python train.py --num_key_value_heads=4 --head_dim=64 --hidden_act="swiglu" --positions="rope" --rope_fraction=1.0 --tie_word_embeddings=false --init_std_qkv=0.0262 --init_std_up=0.0262 --beta2=0.95 --max_grad_norm=0.5 --train_tokens=288900000 --max_steps=8817
MLP neurons of a small language model. Each row is named by its layer, matrix (down: output weights) and neuron, and shows model dimensions 80-143. Each number is 128 + 24 x the weight over its row's rms, rounded and kept within 0 to 255. A neuron's up and down rows have the sign that makes its largest values positive.
After each neuron's rows, "fires before" lists the tokens most often just after its 100 highest values on Wikipedia text that the model never trained on.

L8.down38 [141  92 133  87  85  89 148 150 109 122  96 104 167 122 127 135 114 138 138 145 160 140 129 164 123 163 130 130 116 138 145  84 161 103 105 123 137 126 114 151 139 177 119 105 133 158  85 124 178 133 126 122 125 126 138 133 178  84 129 137 154 156 132 165]
fires before: "ut", "iv", ".", "pt"

L2.down554 [125  60 134 111  98 156 111 132  96 129 144 154 106 134 137 129 117 134 118 142  98 128 152 118 157 148 115 113 144 120 129 129 106  94 130 144 144 126 128 119 138 113 163 164 152 108 102 145 106 115  84 129 123 152  94 101 169 123  90  66 142 137 144 134]
fires before: " ", "th", "vi", "al", "\n"

L2.down317 [148 136 124 101 158 133 135 158 122 121 141 150 157 122 129 169 145 132 125 142 134 128 159 145 116 145 168 106 110 110 100 151 122 156 167 144 102 160 130 135 151 125 146 111 150 117 139 113 115 170 139 149 135 122 145 142 121 140 120 101 110 148 143 137]
fires before: "c", "fer", "v", "d", "ain", "stit"

L4.down292 [102 114 108  93 196 149 104 140 112 133 111 117 159 101 121 116 125 139 132 148 114 130 129 149 142 131 148 163 102 155 143  86 108 110 135 105 155 158 126 159 165 146 140 196 165  82 117 134 159  91 157 110 133 144 114 128 137 136 148 144 180 143 130  86]
fires before: "it", "un", "iss", "and", "on"

L3.down453 [102 140 112 136 138  97 154 109 163 137 133 120 148 116 144 155 112 115 168 119 116 109 132  86 137 156 132 141 123 110 137 150 181 129 126  93 150 135 133 121 134 150 154 161 122 154  95 105 124 115 127 139 106 106 124 133 154 133  87 147 130  98 125 187]
fires before: "ear", "ou", "our", "e", "ar"

L3.down36 [139  85 112 111 115  96 104 158 172 139 118 142 126  91 123 109 125 140  94 159  89 162 102 151 127 156 100 110 112 125 148 111 172 115 107 146 115 116 132 107 114 161 124 120 130  80 120 128 126  83 125 142 159 102 111 109 128 109 168 115 143 154 133 104]
fires before: "i", "or", "ore", "est"

L4.down580 [163 126 158 139 117 131 119 159 144 159 123 151  86  95 108 116 164 108 154  94 156 126  93 120 116 127 112 109 136 147 103 133 138 110 128 131 102 135 128 168  87 148 118 127 138 105 107  99 138  91 136 117 119 143  97 104 111 119 149 118 105 164 113 113]
fires before: "v", "d", "m", "al", "ult", "am"

L4.down482 [155 155 136 140 153 122 140 133 151 114 122 123 125 130 112  83 141  96 137 167 150 114 114 177 106 146 177 142 145  83 125  87 111 111 147 112 130 131 162 126  99 117 154 147 143 110 163 121 126 108 120 116 133 101 180 135  96 151 162 134  99 143 153 141]
fires before: "2", "1", "'s", "ican", "===", "=="

L4.down693 [103 179 141 158 103 123  70 153 177 101 116  94 116 163 138 149 126 125 131 126  79 147 126 173 122 142 133 151  85 131 111 165  90 121 146 101 126 136 128 105 157 146 172 156 143 142 158 120 130 125  97 153 128 138 142 117 117 118  96 139 169 140 127 101]
fires before: "2", "1", "iv", " A"

L8.down656 [155 116 107 141 141 107 135 143 110 111 113 124 124  78 112  78 138 162  96 150 147 147 158 118 134 148 125 104 128 141 128 126 127 133 160 129 116 175 174 130 156 170 137 141 120  75 120 109 177 114 137 120 184 148 147 143 122 165 126 128 119 161 151 102]
fires before: "iss", "un", "it", "and", "on"

L4.down654 [138 116 113 118 149 139 145 134 130 158 157 140 130 155 134 112 125 138 169 152 146 125 153 162  95 155 163 112 151 121 161 134 105  89 117 121 111  89 139 119 134 130  93 137 144 113 105 113 121 138 118 154 109 109 147 118 133 104 117  98 114 181 156 140]
fires before: "2", "1", " the", "ile", "s"

L4.down114 [165 159 106 119  96 122 120 126 147 104 141 131  85 116 120  96 134 144 162 151 128 152 137 137 160 122 127 135 133 103 100 102  87  82 173 115 110 132 136  98 141 115 151 107  92  88 130 108 132 133 131 194 132 165 181 138 134  84 153 132 114 135 126 105]
fires before: "ow", "ip", "ort", "op", "ood"

L10.down216 [149 155 148 188 128 111 160 117  94 127  99 135 112 139 154 125 164 140 145 124 148 112 111 155 113 116 134  94 138 116 138 144 170 126 137 148 141 131 134 167 158 129 121 126 104 144 118 132  98  90 121 139 159 137 128 154 144 132  96 141 118 108 105 115]
fires before: "ident", "or", "erv", "ul", "ound", "gh"

L3.down587 [156 109 123 109 187 118  77 130 147 112 143 142 137 110  85 147 114 127 121 116 106 121 102 122 121 156 107 104 154 131 116 139 133 120 115 132 141 121  94 143 172 147 109 112 142 151 131 125  94  99 162 108 162 142 123 112 124 140  93  94  99 125 133 105]
fires before: "ch", "g", "ce", "t", "al", "ge"

L6.down364 [173 151 109 111 128 149 137 143 102 139 118 220 154 133 102 120 129 142 138  92 136  97 136 167 146 104 166 134 137 108 150 163 149 150 140 122 121 125 153 140 100 114 152 110  79  99 122 151 150 128 151 144 151 148 116 132 130 136 122 100 131 113 123 145]
fires before: "ver", "a", "le", "x", "ction", "en"

L8.down230 [159 104 144 118 153 123 113  98  91 131 122 172 126 134 133 158 170 142 114 116 118 120 132 142 143  74 145 137 137 131 112 157 115  97 136 150 135 141 147 155 151  91  85 147 146  97  99 156  88 179 154 150 137 128 110 134 165  96 155 150  92 126 178 118]
fires before: "ague", "g", "e", "ad", "vel", "on"

L8.down132 [ 95 120 114 155 158 178 127 112  94 157 137 146 178 153 151 174 117 172 142 120 121 109 137 161 111 148 107 158 117  91 109 122 144 124 104 153 100 163 107  86 116 188 130 108 117  48 143 120 124 144  87 168 121 100 147 119 148  94 102 125 134 101 127 135]
fires before: "ed", "ation", "o", " |\n", "m", "ing"

L4.down205 [ 73 101 114 152  96 125 150 149 105  98 120  90 104  90 135 154 151 181 141 128 127 126 148 144 122 164 141 129 134 138 128 131 112 143 143 112 121 167 115 120 149 132 132 113 139 134 154  98 122 152 125 150 130 127 166 152 151 149 116 121 107 104 122 126]
fires before: "in", "ed", "ing", "or", "iv", "im"

L3.down94 [ 97 163 139 111 193 139 156 152 119 110 140 149 138 109 113 107 150 148 123 123 112 130 119 117 132 114 157 135 137 101 146 176 142 183 142 114 159  95 132 131 152 161 119 140 116 143 116 154  87  80 155 130 134 132 141 137 151 124 101 102 104 127 151 154]
fires before: "1", "0", "2"

L10.down576 [119 103 142 132 118 165  94 131 134  90 119  89 132 146 105  98 128 109 156 136 138 120 111  95 132  84  96  81 137 155 157 141 140 158  91 140 134  80 140 125  98 126 123 132 154 157 103 142 121 163 123 104 107 101 135 143 158 136 133 139 104  96 134 136]
fires before: " ", "ing", "es", "t", "ay"

L4.down384 [119 183 121 119 109 152 117 131 124 178 164 168 132  82 132 163 124 133 100 128 129 134 113 128 122 179 114 144 149 143 132 123 145 145 130 116 170 122 138 153  97 112 100  92 129 141  86 112 162 175 159 178 113 118 138 185 110 100 115 109 140 120 104  99]
fires before: "ia", "ian", "ep", "ic", "y"

L2.down295 [148 106 149 110 102 144 148 158 106 134 131  84 103 125 137 137 105 100 151 127 154 108 151 107 137 120 126 146 108  79 144  89 123 148 133 143 144 118 122 132 111 135 146 166 101 177 167 106  84 152  89 129 122 111 109 110 113 113 151 117 127 115 155  99]
fires before: ".", "ing", "ish", "ory", "er", "ten"

L10.down226 [147 182 146 147 116 118 125 101 146 150 131 100 116 113 123 102 152 135 125 118 114 129 113 109 156 161 144 127 120 166 146 177 126 120 122 141 114  87 155 135 104 140 144 127 113 155 127  90 148 123 122 160 151 131 156 118  92 122 125 107  87 134 123 127]
fires before: "2", "1", "3", "4", "5", "6"

L4.down9 [216 101 130 130  85 125  77 104 154 119 164 118 117 165 120 118 134 156 142 149 120 108 151 119 128 113 116 141 128 123 121 159 138 131 194 135  87 129 126 133 122 120 106 107 102 129 154 112 117 123 105 179 125 139 156 120 134 142 141 122 127 106 151 150]
fires before: "ow", "ip", "ri", "op", "ort", "ad"

L3.down83 [165 139 151 103  70 130 145 146  98 142 135 167 161  92 126 156 127 100  98 145 110  94 126 112 103 150 161 155 118 136 103 136 122 146 148 135 151 139 184 146 106 111  85 121  55 121 101 120 125 148 160 181 134 113 157 136  97  98 143 102 154 141 117 144]
fires before: "ia", "ian", "ep", "y", "ic"

L3.down413 [115 103 142  73 140  99 144 148 131  85 106 154 157 125 144 111 117 135 147 137 135 183 129 100 165  96 112 150  98 135 110 116 105 195 101 158 148 134 111 128  99  91 156 145 110 132  82 103 124 115 103 131 118 119 122 146 142 161 111 112 128 108 117  96]
fires before: " ", "on"

L6.down420 [112 142 120  91 126 141 119 172 105  94 163 138 143 103 182 126 102 123 187 143 175 102 132 145 122 131 128 122 124 155  83 147 132 176 159 105 115 144 153 108 112 150 198 116  87 124 109 136 101 145 129 123 143 109 113 162 112 119 156 139 154 105  94 138]
fires before: "an", "age", "ier", "ing", "le"

L2.down574 [103 140 164 155 128 152 134 147 129  70 100 127  96 112 126 186 107 133 130 158 131 113  47 186 137 165 105 138 115 110 161 132 126 122 107 122 137 121 135 150 126 131 133 126 119 185 119 101 128 105 153 132 107 112  99 145 143 110 114 121 113 153 157 121]
fires before: "ased", "ong", "-", "bum", "ase"

L3.down658 [129 101 105 141 123 135  96 166 163 132  99 146 172 107 129 133 148 119  93 105 146 141 122 117 117 152 136 124 127 150 137 131 154 107  88 127 143 129  85  76 125 179 103 171 112  81 154 131 135 119 136 142 175 117 172 109 178 141 166 138 113 138 168 144]
fires before: "st", "m", "j", "est", "p"

L10.down261 [ 97 150 143 126 141 146 144 151 144 152 126 133 119 173 111  87 129 170  98 110 129 129 108 129 103 116 151 175 109 151 137 116 135 126 160 151 120 125 162 143  95 102 117 142 136 125 115 110 119 140  92  97 102 138 140 149 137  76 101  88 129 135  87 141]
fires before: "0", "é", "ant", "1"

L2.down485 [139 115 151 128 141 130 125 132 152 117  86 116 168 142 142 124 130 135 118 105 134 192 159 123 174 163 114 116 139  96 149 135  72 171 131 147 109 121 146 127 130 139 149  91 128 153 166 164 131 128 112 123  99 144 162 137 107 144 121 164 133 112 118  98]
fires before: " |\n", " |", " ", " of", ")", ","

L3.down130 [161 155 135 113 127 106 147 111 131 117 103 177 190 129 124 103 105 138 139 137 110 149 124 163  97 104 159 111 156 110 160 184 121 131 102 126 110 107 149 154 135 105  67 132  98  94  96 161 117 124 107 133 114 146 139 182 126 115 137 126 121 125 140  95]
fires before: "or", "ver", "e", "a"

L4.down637 [132 147 150 119 146 125 138 122 115 137 158 151 136 159 109 153 167 141 135 141 104 104 121 112 129 118 131 151 157 144 132 125 119 118 104  99 188 141 128 116 126 136  97 127 137 174 162 151 140 135  82 142 126 163 173  96 137 105  88 119 109 129 119  85]
fires before: "3", "0", "ag", "2", "5", "4"

L3.down504 [132 116 117  77 173 136 139 136  94 110 123  89 144  90 131 106 134  78 120 134 184 125 131 144  81 111 131 128 136 124 121 165 105 172 129 168  99 122 161 106 119 150 109  99 117 127 127 116 142 112  96 145 115 151 153 144 157 118 114 105 157 134 124  98]
fires before: "2", "1", " T", "ition"

L4.down411 [158 122 114 127 116 155 122 150 138 138 126 120 155 121  85 111 122 158 153 149 109 118  98 134 159 118 151 144 125 109 111 137 132 149 133 124 122  86 119 133 128 109  74 138 147 157 149 131 104 105 121 133 131 112 116 144 119 136 129 133 129 118 104 153]
fires before: "===", "The", "x", "am", "==", "In"

L8.down571 [142 137 124 120 126 110 111 126 158 126 131 126 127 120 186 133 126 113 146 150 125 139 126  98 149 129 107 147 117 116 139 125 126 146 118 142 109  92 139 134 166  76  96 102  81  86 152 112 146 112 102 144 169 141 183 115 160 132 136 130  72 159 161 134]
fires before: "ow", "ort", "ip", "op", "oot", "ot"

L6.down314 [133 141 129 130 104 148 116 101 157 107 123  97 114 106  75 118 100 159 108 121  61 104 111 128 123 138 139 147  63 122 114 148 137 119 107 142 144 122 123 112  96 111  75 130 156  95 145  96 178 145 143  43 115 115 179 113  93 175 127 116 119 103 134 160]
fires before: "st", "m", "r", "an", "ll"

L3.down296 [127 136 138 102 119 119 126 121 114 118 149 129  93 134 105 114  93 138 127  96 124 122 128  91 114 128 170 150 151 141 125 134 170 124 128 112 180 152 150 130 159 139  87 121 128 134 153 130 107 133 148 124 135 122  77 109 109 148 104 138 150 152 135 123]
fires before: "un", "ad", "u", "at", "ight", "ound"

L10.down159 [ 91 114 140 123 145 144 138 123 169 135  97 123 172 168 136 118 164 132 103 136 126 134 132 115  96 107 113 148 102 129  89 132 154 134 152 108 130 144 136  79 117 150  83 100 129 129 136 154 163 139  79 107 133 139 117 115 120 135 117 135 152  92 105 118]
fires before: "1", "3", "9", "2", "ic", "8"

L4.down431 [ 99 141 137 129 109 127 132 151 111  96 121 141 155  99 112  97 117 118 143 126 136 157 134 129 165  93 106 142 113 131 115  86 100 103 101 123 155 157 140 106 137 141  99 123 141  80  99 157 123 103 151 128 192 198 114 129 157 133 170 140 179 142 106 133]
fires before: "it", "un", "iss", "and", "on", "end"

L4.down392 [105 114 133  87 119 116 123 142 102 117 130 116 118 107 123 131 160 160 106 149 150 130 162 147  95 129 135 166 134 170 162 159 123 102 150 125 128 132 116 145 166 132 124  97 158 145 134 140  82 120 113 132 171 119  70 115 134 109 120  85 135 131 123 112]
fires before: "oup", "ad", "ation", "ound"

L3.down125 [128  99 112 127 142 145 165 126 148 139 102 136 125 103 108 109 161 100 119 130  91 107 143  97 148 170 108 135 139 136 132 102 124 113 117  81 113 147 117 164 158 165 106 149 179 152 131  93 122 139 128 112 136 118 109 107 148 105 107 122 122 116 143 128]
fires before: "s", "t", "ent", " M", " P"

L2.down215 [129 123 139 115 128 163 123 135 136 130 177 154 129 181 138 113 143  99 123 162 115  93 135 148 102 124 116 115 150 144 147  91 158 162 162 122 102 120 135  99  76 113 144  98  95 122 110 111 135 155 117 129 105 100 158 142 127 134 100 137 119 128 118 102]
fires before: "ision", "al", "es", "ed", "il", "ing"

L3.down584 [ 90 183 125 125 152 119 126 130 130 150 128 101 157 146 130 128 162 101 120 144 114 136 109 159 132 122 139 158 115 138 150 139  81  95 166 115 149 110 134  97 170 121 119 169 119 160  88 135 111 118 126 131 135 130  98 121 151  99  79 131 142  49 158 163]
fires before: "1", "2", "0"

L10.down233 [132 168 170 113  92 145 100 138 137 158 143 126 108 167 147 173 140 102 122 132  97 138 132 156 151 117 148  81 106 117 136 157 107 149 100  99 103 109 121 106 133 149 109 141 146 109 132 129 166 106 103 142 169 156 169 130  88 166 144  98 101 141 147 114]
fires before: "-", "2", "7", "6", "0", "9"

L4.down663 [125 108 118 104  98 121 131 103 150 117 113  90 147 121 106 133  94 109 152 150 164  70 113 136 135 144 112 131 148 127 151 168 155 151 161  93 150 191 149 125 153  90 162 123 129  93  99 137 166 154 144 161 123 111 137 163 137 112 159 104 132 133 190 157]
fires before: "iz", "ic", "is", "ect", "y", "re"

L3.down6 [159 116  99 115 117 157 139 150 149 156 140 138  97 124 109  55 131 110 149 132 124 160 129 125  99 138 134 105 144 136 124 172 145 139 140  94 108  91 131 138 117  98  88 160 165  84 144 130 124 110 139 117 133 106 118 139 152 158 170 133 133 121  97 114]
fires before: "The", "===", "-", "s", " with", "C"

L6.down74 [146 104 133 105 106 117 113 127 102  75 159 123 101 157 135 140 136 155  75 129 120 117 130 173 118 117 114 175 109 166 117 171 134 135 149 111 102 138 131 130 170 160 158 126  97 126 170 105 107 128 114 129 124 160 163 138 165 127 175 131 140 140 106 126]
fires before: "ing", "k", "ed", "ings", "ren"

L3.down507 [145 122 142 101 135 153 117 146 172 161 182 124 136 123 149 112 122 153 124 188  78 149 113 138 120 136 124 145 100 173 164 135 131 130 117 117 108 122 169 107  89 149 148 118 127  98 136 123 111 146 134 134 167  98 120 112 122  93 146  97 161 134 120 123]
fires before: "i", "ore", "or", "ot", "re", "at"

L6.down484 [125 135 112 116 152 129 128 143 138  96 116 119 160 181  90 118 151  92 123 135 133 104 172 142 106 129 151 136 117 174 120 118 121 123 100  97 117 147 116 124 156 122 146 114 139 155 125 134  94  85 122 129 129 166 128 143 118 117  65 133  81 162 133  82]
fires before: "y", "t", "s", "n", "iv"

L2.down698 [150 125 154  86 134 141 123 142 127  99 139 148 166  77 159 164  87 107 116 147 141 131 128  97 143  94 114 118 150 158 106 145 114 177 111 145 114 130  99 124 129 135 128 126 142 130  96 110 107 153 114 137  71 121 106 116 152 137  86 130 147 119 128 106]
fires before: "2", "1", "3", " II", " "

L3.down1 [108 113 120 118 101 184  77 146 129 169  83 134 143 192 130 112 148 129 176 144 137 119  94 109 125 175  90 107 117 127 127 134 111 112 155  99 134  88 140 149 124 155 103 200 127 136 123 134 141 140 148 131 168 149 112 185 144 145 124 136 139 117 141 155]
fires before: "ed", "ice", "e", "ic", "ing", "a"

L3.down693 [141 144 140  98 114 105 133 129 105 118  83 116 151 150 142  74 153 119 175 128 142 156 155  98 140 134 105 152 108 137  91 121 126 168 157 134 108 145 131 123 116  86 150 120 155  90 114  46 102 167 128 114 123 130 141 151 147 140 132 132  74 140 121 143]
fires before: " "

L10.down7 [145 124  98 183 132 150 143 137 186 122 141 136 146 190 133 129  90 131 154 131 120 130 125 118 117 154 102 118 162 128 147 142 120 117 137 123 116 125 127 148 123 176  71 109 182 155 141 131 142  90  87 138 138 130 141 118 103 106 131  89 135 106 160 137]
fires before: "0", "2", "9", "5", "6"

L2.down486 [141 129 161 106 133 140 130 102 120 126 118  97  98 157 133  99 115 122 177 153 103 130 115 123 168 144 111 115 154 145 112 169  98  92 104 187 142 136 140 101 142 145 150 101 128 153 105 163 145  80 124  86 110 103 134 152 161 114 147  78 135 124 132 109]
fires before: " ", "st", " |", "al", "ar"

L2.down157 [122 138 115 149 135 106 126 134 111 143 136 157 119 105 106 134  86 147 135  99 144  75 138  98 168 150 177 155 152 119 119 152 153 139 117 152 102 127 141 176 150 139 104 114 118 117  74 100 111 136 129 127  90 130 160 164 132 135 122 188 140  84 120  95]
fires before: "ed", "ation", "e", "ations", "ing", " T"

L3.down143 [143 167 149 160 124 123 108 133 110 150 120 116 131 102 150 129 128 145 126 135 157 114 112 113 178 114  86 117 142 149 126 117 136 154 110 117 171 164 141 148 101  94 131 163 118 105 144 156 118 140 121 116 171 133 111 142 102  99 110 123 127 145  94 106]
fires before: "p", "b", "ed", "en", "ment", "an"

L10.down66 [140 193 102 156 108 148 112 106 140 155 153 131 119 159 113  97  98  88 105 103 128 122 116 108 120 140 135 126 148 120 182 155 127 144 134 151 126 153 130 104 151 177  97 146 175 117 117  78 161 142 126 128 139 146 108 135 112 160 138 159 165  88 124 175]
fires before: "t", "os", "man", "ic", "ib", "ect"

L3.down38 [145 147 154  97 111 120 140 130 115 129  69 117 159 140 140  65 158 122 182 136 144 145 160 111 133 122 122 141 102 130  85 121 128 169 150 136  97 138 152 123 121  95 152 126 144  89 113  29 103 159 132 100 122 123 150 141 159 137 141 132  77 140 120 148]
fires before: " ", ","

L2.down494 [107  86 120 166 119  96 102 106 104 105 144 116 131 167 156 152 120 102 158 126  93  99 128 161 125 168 131  80 110 149 155 106 145 143 147 130 122  92 128 162 138 182 145 144 103 119 131 156  72 138 126 137 165 116 161 153  77 122 105 121 120 148  76 109]
fires before: "s", "er", "ing", "in", "an", "on"

L2.down568 [118 118 139 127 132 157 123 163 134 105 132 142  65 160 120 163  99 121 138 136 174 148 103 128 120 132  74  60 155 156 140 138 110 102 169 143 115 128 130 133 117 107 150 128 104 127 144 147 161 107 125 140 146 117 170 117 157 145 145  87 152 126 103 141]
fires before: "s", "ed", "ic", "ive", "iv", "ur"

L2.down23 [ 79 117 105 118 114 167  85 143 143 171 163 111  84 153 153 147 122 114 118 118 131 148 138 148 106  77 125 104  80 158 137 121 123 111 135 123 157 144 145  68 133 121 112  74 122 104 149 126 123 173 130 120 155 141 113 111 102  92 123 148 122 140 149 130]
fires before: "f", "form", "i", " g", "c", "t"

L6.down57 [107 117 155 149 136 136 156 118 123 112 159  64  89 133 137  99 131 121 157 141 142 100 128 159 112 108  94 161 121 148 147 130 125 133 100  99 121 173 115 137 154 134 153 111 117 139 160 123  57 126 136 157 111 114 114 117 133 141 106 141  88 151 143 100]
fires before: "e", "ing", "le", "ish", "ten"

L2.down228 [158 126 143 102  94 103 122 108 141 120  83 120 139 124 159 125 112 114 138 111 151 149 119 106 147 129 102 145 168 149 175 122 120 156 119 137 109 139 139 128 128 141 106 159  89 111 151 150 118 113 100 155 128 149 165 146 122 103 134 116 137  96 115  93]
fires before: "es", "er", "o", "ed", "g", "em"

L2.down283 [116 190 133 167 126  91 113 150 144 100 167 115 130 143 104 117 110 177 122 121 119 114  79 102 152 108 104 122 120 118 153 108 134 119 112 128 120 146 136 152 157 100 154 125 168 119 162 148 154 166 107  93 157 146 116 176 113  88 160 170 157  78 164 109]
fires before: "t", "ain", "ic", "z", "ion", "ry"

L3.down515 [118 101 109 124  78 138 122 121 141 126 101 142 138 187 132  95 102 144 150 148 167 104 111 158 114 132 144 117 158 129 106 147  94 130 138 128 121 170 127 126  87 132  86 129 170 137 123 117 107 129 137 138 147 164 107 138 171 120 149 134 111 158 114 150]
fires before: "ist", "ing", "ound", "is", "ed", "ak"

L6.down59 [110  87  82 107 118 160 116 119  83 159 144  97 131 135 138 105 156 175 105 123 177 102 162 146 148 130 115 151  99 187 103 111 106 112 160 136 136 185 123 114 151  97 104 150 137  92 114 114 135 171 105 155 146 129  96 138 134 140 120  86 146 146 168 159]
fires before: "ign", "c", " M", "p", ":", "er"

L10.down1 [ 97 106 140 115 101 119  53 120 128  80  73 111 111 100 132  73 153 145 144 107 150 100 155 165 139 132  98  92 103 128 134 159 138 133 141  95 162 168 133 153 137  99 164 122 108 105 124 173 138 131 151 129 173 141 160 152 139 171 112 102  75 147 131 136]
fires before: "es", "al", "ic", "y", "n"

L2.down360 [151 122 122 141 107 113 112 111 114 148 131 140  72 128 110 138 183 133 140 135 142 139 117 152 105 136 139 143 123 147 129 143 122 117  88 107 153 141 135 136 135 128 137 131  99 165 112 166 129 106 118 120 118 128 140 143 136 135 152 108 126 123 136 128]
fires before: "1", "0", "7", "8", "6", "4"

L2.down168 [148  96 123 137 135 136 133 113 140 147 143 163  92 187 116 127 155 180 153 155 166 172 122 109 158 119 147 117  97 116  94 136 120 159 126 152 107 143 153  71  98 118 184 164 109 138 133  90 137 143 110 118 108 117 160 124 161  87 141 165 110 146 105  91]
fires before: "ame", "st", "a", "om", " ", "\n"

L4.down375 [103  92 129 125 128 121 125 159 156 170  93 166 113 124 126 121 168 151 119 120 152 134 121 103 138 142 121 125 124 156 125  90 139 137 120  99 112 145 100 104 147 141 106 148  98 114 138 148  98 107 180 152 163 127 131  98 167 123 162 105 123 142 110 124]
fires before: "d", "v", "m", "j", "am", "ult"

L4.down112 [145 108 131 113 153 145 157 113  94 100 122 108 136 136 107 135 129 102 138  82 153 135 135  90 111  93 130 135 116  94 117 117 148 156  94  88 145 100 145 160 137 184 112 111 108 121 161 168 139 101 109 117 109 149 127 165 141 117 113 154 154 150 152  67]
fires before: "2", "1", " ", "u"

L3.down67 [143 132 135 121 136 134 139 164 130 124 132 159 149 119 129 110 171 106 134  96 112 145  76 107 104 129 136  84 144 131 117 103 167  94 125 137 127 111 131 149 145 151  70 140 118 123  94 105 116 115 142  66  88 110 102 149 115 139 105 124 114 130 117 121]
fires before: "ident", "t", "erv", "9", "2", "z"

L2.down322 [154 116 115 108 142 155 178 111  93  70 148 124 161 118 126 145 139 124 166 147 113 111 142 145 102 131 118 103 149 139 136 155 124 135 110  97 104 112  96 179 137 113 116 170 108  95 139 119  90 134 134 126 136 141 182 112  95 159  97 120 132 136 154 103]
fires before: "d", "v", "m", "j", ";", ","

L2.down274 [137 125 113 132  90  96 145 130 141 145  64  86 104 137 114 142 121 168 149  95 137 118 106 149 132  96 125 117 138  82 114 135 159 116 127 124 150 131 165 134 144 134 108  92 110 105 122 136  70 184 135 157 109 115 137 135 105 102 105 144 115 128 145  97]
fires before: "em", "a", "e", "ed", "el", "ing"

L2.down557 [126 172 138 115 114 145 127 133 102 136 128 101  98 131 121 119 133 118  74 162  93 154 138 121 100 174 135 121  76 105 133 124 153 110  98 126 128  75 101 138 124 145 150 140  82 140 151 127 158 169 118 122 135 127  66 135 144  81 143 109 117 138 162 148]
fires before: "ild", "il", " S", "ass"

L10.down190 [123 106 141 151 159 107 151  93  80  94 177 110 129 148 107 120 105 156  99 109 106 133 132 165 130 164 119 137 135  90 123 153  94 152 126 179 112 136 112 183 138 154 132 118 149 160 148 141 125 127 156 157 118 122 120 104 104 137 123 127 151 140 157 102]
fires before: "t", "ch", "ound", " |\n", "ts"

L8.down475 [116 103 116 145 110 161 101  68 152 157  94 102  98 128 140 119 153 126 157  85 103 141 128 173 138 127 118 123 136 138 105 101 129 153 115 119 121 153 104 136 121  91 137 211 101  95 107 139 122 110 128 135  96 145 129  65 149 100 148  80 133 124 124 143]
fires before: "raph", "ed", "er", "ist", "es", "ical"

L2.down243 [161 124 140 103  59 157 135 151 107 161  81 133 118  76  77  91  92 101 138 124 110 144  88 104 143 118 125 107 110  92 138 134 103 175 127  98 110 103 125 112 107 127 138 145 103 109 133 122 122 123 111 175 104 123 176 126 120 176 123 147 108 160 130 119]
fires before: " a", " an", "is", " s", " n"

L4.down228 [132  91 148 132 138 140 142 133 122 127 126 136 134 139 149  48 110 116 140 175 155 119  90 177 113 129 175 136 171 106  95 134  84 128 141 141 100 127 151 137 128 148 126 143 132 117 102 143 124 121 132 123 140 188 139 150 135 164  89 114 151 151  89  80]
fires before: "ision", "ed", "al", "il", "id", "ing"